config = dict(
    num_hidden_layers=8,
    num_attention_heads=26,
    head_dim=32,
    parallel_block=False,
    optimizer='muon_variant',
    decay_fraction=0.779,
    max_seq_len=1024,
    max_steps=12017,
    dataset='wikipedia_en',
)
MLP neurons of a small language model. Each row is named by its layer, matrix (down: output weights) and neuron, and shows model dimensions 16-271. Each number is 128 + 32 x the weight over its row's rms, rounded and kept within 0 to 255. Numbers have three digits each. A neuron's up and down rows have the sign that makes its largest values positive.
A block is one neuron, or neurons of one layer that tend to fire together. After each block is what it responds to, as a language model described it from the Wikipedia text at the highest values.

L3.down1819:096139109071125184164108127105088123201032147123168071115115174135136112136105191144122135136199112126115126148064091150118112195127072156093099147168118164102200100194188083099125126104093080167125159065126152054172154174160110088155127098109144165134118128102086094098128199136137152125165112176096143149133148120082055101133100125126111120144101131119123129111104101133119115166060140129148101152108134157157098138064120074139182065140092143118146107111119117133096119147123164165136093151155115137151091124057132148103136176115165110156141109149137158112117124135103115136129137124128104145095162083123161119116126076108119147117113122105131122135113150088117158069109137094149112131106118126107139156127107136133113169143108144121163090038125091129069127213069179
Fires on separators between coordinated items, mainly commas, "and", "or" and table pipes, as in Francis and Michael or Japan, and.

L4.down62:125110067089127098134173172107142176072173042086092191117097136123125108168114121186155128136157118139145097112154174143081166144107161100118167110168038125139111124173073181126114156156052126168125084141094131072096131129124141080065125103121069177144090112146135208129174201122157093132118148167093126104171125113125112101128139112094072121129141142125115143108101109136164241137117041139143082103158180088129170135121098160157143132121082096057082112159100149116161145175109188068129107084106170118143105127091169138167075113075105094128114204113124082135122101134112141104138171108153175146171172186023109160148175175125170078172112134065180137133148111085092141125100136162122102116070087151130133085134130083117123129118134159105142120177082153191092104097167108
L4.down1410:131079107094126105117154122180083053079140152088141095109159191152104142158138100111103157104148126136145085096099184112050113121150103076082143103124151124172136112136133088089142103105137111139130197089148154141148156117164115123174134140107140129147167086189156152145103094167095139115099138093109153133177107149114127169065148110163106111142111068101167118124133042119105005125040165120118210145094081100095074157042123123083116112186132114132126122168120140147135094110106112091097151078156121131052144141148134127124170179139084084172164147108146153118190066196149164152228119177133152078126117148119131198128192109145099125085058184191090183152136152105106154060105144116105171106097127121091134128180154107172131112089105141082188145196073134126203078125136097
L4.down1596:138125089088126065145120098152167133153163152150144110180124133123053111113131094113126120122129171129119131156166134119159102122179148145156138162103115134107167133099131092132184141066120112109128096071113198134135100160077106107094161138117101162199141135185161137127120152092099079090151166135170141171077152173103118151138097168069165091119101153114082051135100145128148188154151078164116070099159093081100088114112124128126079125161061084199131114130112112129111154152121064131144168162098130094164140086119160182140157130137078154047157105099120101059170156126096141142139166116161152173066154134108086126156181121135114119162149091117142125150109086201130138171150119137136144157115111109111107104080128095140069130148123112131137152094144069031077106060137169
L4.down1705:175177104158102137163133150136094108093089150144158130090052115136173109162126135121099129202088129171134162068112062056164138154130057145063131127167104124125154150116168097190090063150117106140112112062103162173083170112153104144130115079111115079130138129129158116135175119177137147125160089135164136204161173096143111134128166129133070104124187137099134149237118123197193098104133126139166104129134127116176123117130120136119113093137082113100113173131120142105168121165099091131205151028112108101137114061143061124107103116123113080092067095109157084204134140105125074125220100133152148154110192132097131147140153071107116097131106141119100142093158168168091149140191097162162069162081156104128109177138154157139091149169079146160169156128124160202116141136177084
Commas and conjunctions (and, or, nor, &) that separate coordinated items in lists or pairs, e.g. dirt bikes, and; site and building.

L2.down538:132100158133078146149114122135070115136141092059143191144191134152158114091165158115146165083157066112123096162101161114109105103074146120160208127164101113121070109119084182161119219093139122120089151103074145118134152150131143131206102136108147148088163080153129095113159159082118097145103173101097129157142156137120117131193160117093115158109148129127122105193164066181139177102153043151133122107152091078136144138164131132176158160143126170095110059076134153102175156143140157076099050126089125077085118095130127122175128116143125141073088098128118126154103111146139106137135155160091114119137166125132128105148080168129127112103080083093144145147206156132086121108092197129109132142174097209191118192120154136131083077127147166127107142125142121092113066093161114
L2.down653:189120171105140149100145131159066147154127107159132125125112206153156109147111097141204107116158147150154157133177166121175106131076171161105147144146178097093098163153062171135110147106122190076107104157158109154118059105135094192171128129099171133183147140129164117133122210134141106108140101076120094139093164159140113137149032104153131119107142177121096147074083133116073239153119194085087104142160126104080088169182125124116148114125096101157110098138106141155173138080182151112116158127098111126126081104119105119105120175140099096116134182088155101126100124063136122147176076157066143211116091138152093153217103118099144131152113166175137086081181105117128126114193074109155170098109154101172093181165152165146159146070144079142123122101144137091190131116160160
L2.down895:133161134206120167085160092136127139126128110148134115132166112158062161069124104137124152114139094075120121144141065123165144140139086139122112148100157089093108140152113094134097135127120123177125181112168123112111091160156071148163105155098158134146159117076125127130161071083102128109144162113174092144120171150143099138129105094131123131130084140076100152143167173151135139108059078084087128108179124130087126094134131087164106058122115093133130137158119134111182110090107144108073093110181094159126112075119086133129154153153169075161093183103129138169115118079124191145061104144174139185188139098157167148151140130128106142104098156136129114105121079175132149111084167090146124103141148177140111173120149130119151116090178102076075121167130159105136087121165117
L2.down2224:120148107130112141111139136095090097153157095180109108061109209097127130201090160140110126132170088091183135124133096122135138179112122121127113117154162177127092156152113198161143116109108059136113099160132110123146134115154118062127125149153168125150149137128114168138127188129121085142116121092108117160103168121143153119183123122142129159097150129059118129115161141157095214113126093146144099156158198136157081172152119088131090132128142149107157073139130192151161130115156123122135140165125180145110125114130156114118072162163145145071145172133129114146173145126092146188092173160193145189113090133139109108136133145138109147089154139144165121132120090107134147127103113126097132127109147116154156126119102095127096123117168076130106106114136167167127115159228091
Final token of a noun naming a place, building or structure, often right after "the", such as mall, hotel, mosque, stage, arena, well; also completes a few name fragments.

L2.down154:156173120106181069174104054155099195125094138155137113168101099112203107131090110109101126181176165144146151150165147106136124104125153132147129148122097145112131124157133095063091113076134130130097113102147152121131109088135156137133141129101123145143108154153089111127175103119124116185159198086141131129135135092091084062218137152167116138123102141085104127117125105128136255155130117091112121141126169084145155132098153146139166118105107147107148148124121114147121112134118070084131118178089146127159152121129153184168146136129093154080119119127157125092139109137155136161169118129144175112136174065149142104088129089126164153117166140148118092132150090122124155122095121128144145175125082208131142137135125131151122149108117174077125109053118068140116113080148175
L2.down206:132141142152127158109112106117081128122132129119128117080202085151127144140116152084163119149131125134150096141151126080091160120155109125113153143098115133152114150136106113152080095136128133077166095085120128110098113114106149139120099137151068131133113128143114092108145108100194136147098176097121173136146093208108130101066150138163174157153102155097080097097131157185110220154105131129113085056116065123096069164185139233160148105084070136087178149154119125077120128152149089070103065169137216098132134150088151171119108135178134160100120150121177138073169116134177128124153097170101147145068083117105128118108151161102112122092139159166144173143106136117090097133120173121141098206135173148082157137114122141122089084163123139103132100112124152157169168064136095
L2.down1357:160123155190170127140145111124124118115070134216102094145081061133128099166139144126100160183088118108198202146132129108105123136142109153058141092163085148096146131095154103146151120099159105079132123121172123085102121095119209150121108154076133149044106127116111164108123128093136071083106195134109144132196154109156116162131133165119185110084135115079127098098176079148096255121117230142090114107185102098148156119106143110152099118108088188095120155116122148121125153076158109113087085085121132111093156123173090171093107107083099064043169139165154092086146128119120051172155190088129134135125092158174123164118154178130130123153181150170124111071090107116087059158141167137147137174123179077087157150113108107125100122110112171109169094136173133178121153156153154
L2.down1843:182169134195129098168127126118175158136147106110138125086125127113098117100103101121152168141103193060169142210165152126178183123104141140106103083223137112098152104092090130092129130095096090093127137033094193112145128188122097166155063106104063176127164118128140071136147093152092155093133141110154111118142144087130102121132100166107158122096225173085111155171119100111131162143155165129158126110167113079137149122079112137122113166144171150144137107121163114097112150122151128159106164114143115111160174055089180134140083164114113169143120099191104074130169145149142135071144115125087103122142169072105161155123129127156144078113162149154120138148124175100109079136092066126098149240105133091169139091059141101094132203107193098162137097114150136074080181103150126
The and, comma or or joining items in a list of proper names or nouns, such as Hîncești, Cimișlia and Basarabeasca, or Europe, North America and South America.

L4.down115:099122153105155122095120130134119187129130097134162158174070106100123107142142096132110097102189086146136138143130150123150073170115113140185137150140139116130110101106130113120130154179136074165131125056132127165109082137202194098143110104153102168096119101101188159140154106147117127111142127074105043088141072118117135153146120138111116161165119179139119119068113142107170153096181233140158077164104123174134125121152147156146140140143135102110126124145101145118114109106077151128131157110100185093144102102115146137185105122144066159132137135103130074116134131112127110134127175063133101132120139146104107128106100155125117140104173099143184127152154092074088194064126121120138169074169143122186117131139115120169173106191114169150145120156148080129160157167171115
L4.down582:148106149119167172118145166134104148129137113133099146044129164158141137091139120076157176181161161109176145197101128101123146178110112104089097131156144149101061161136110135117089122044081103167118145154110186113153175147126143097084122079159151141104168079109076137153190140097125131134123093131102122137097091114132125150141118144183097083116116159110169079137118125134123204192102076144142153167110149163162169156154097180150144098139136114150097102130112134151092094141151115120115142150118155146157109145109123050087111064119115109130154186059102122123103049105125116114126123085092102158158107129138116109066130128145128184130083125087143125062126128161071081193142089118158132118111147119135139178099127179056111146092128110086065069142182140148108089126105066
L4.down595:149119088147145107102162077173110171097134109115138172089130137125095146065139099067137112204132058094115115183167171119092149151109091112098086136097215124141138084204145111157165128154164081123161188117191105116073105100109073072166156178116121158194085126151134081087152094170096107096179056113096080122093130172103139172097141152164116162154162171140106118119177144160123255148146162125053121153139111140088176124144129124122192145146122131136098163127205148097113135098136128137095078170090118123083096106154121067059073119154119163121120101138136128104121113122118107113041142112166134133083123222154116085156162122118094186074108183141103114090135112166087132100175126133148138124092124154148089071151101157103129088137180122150139142206140152104171129111149133
L4.down1814:089150140169127153107096126138090179150110173123093141101140145112123179075150172112130127158100108110093147134125141195119163077111182157049167165163126129205064112157147113146176105135140132155132126124104112117140148168152189126141122126079113104073138093089167096174124147135117111064088226141115165072107148201084139098136108120125160105071048149148119126140062149145094255155099122127091114116172106139066101110137166119121133144120127118107155131106059147094141087119160132158093182158184090100174067123136104073076113138187118131199169151134163106098229131139110122161104139121098115190148182151113150148140146163138144123117100191111132121079158088113096097137147120123120134106134119140161137143184172138060110151143131140092140154129189135109123144108123135
Word-final pieces or nouns naming buildings and their units, often after a count (two-storey, 115 rooms, townhouses, cottages); weaker on pronoun "it" for places and numbers.

L3.down2060:074105152139113143144116167088104191141213111112096104121117177068090137188107137115144116037074159139120111199086145153110115100136144188118125192123201156125167172243129146146079144106112157140116122158125096132154091066126155115099091084119142082138157128166143136157118101147140149143122104147112095198084164165096120169173083098124146074104160157122113175168096151116126255165113186148144138097110183116132124144109141146145087093079128198140087144119088151119147143066125115099110111114111110116135143133117148135118135134131133141134144092089151167027158142127154146144131136060105088127161124150149115128117105133110112113167144109120133153110146126139167148088101095128131151157145157059137139125119104083117119079111207089170123076139122130165159136085156117
Generic nouns after "the" that re-refer to the article's own subject entity, such as the film, the battalion, the college.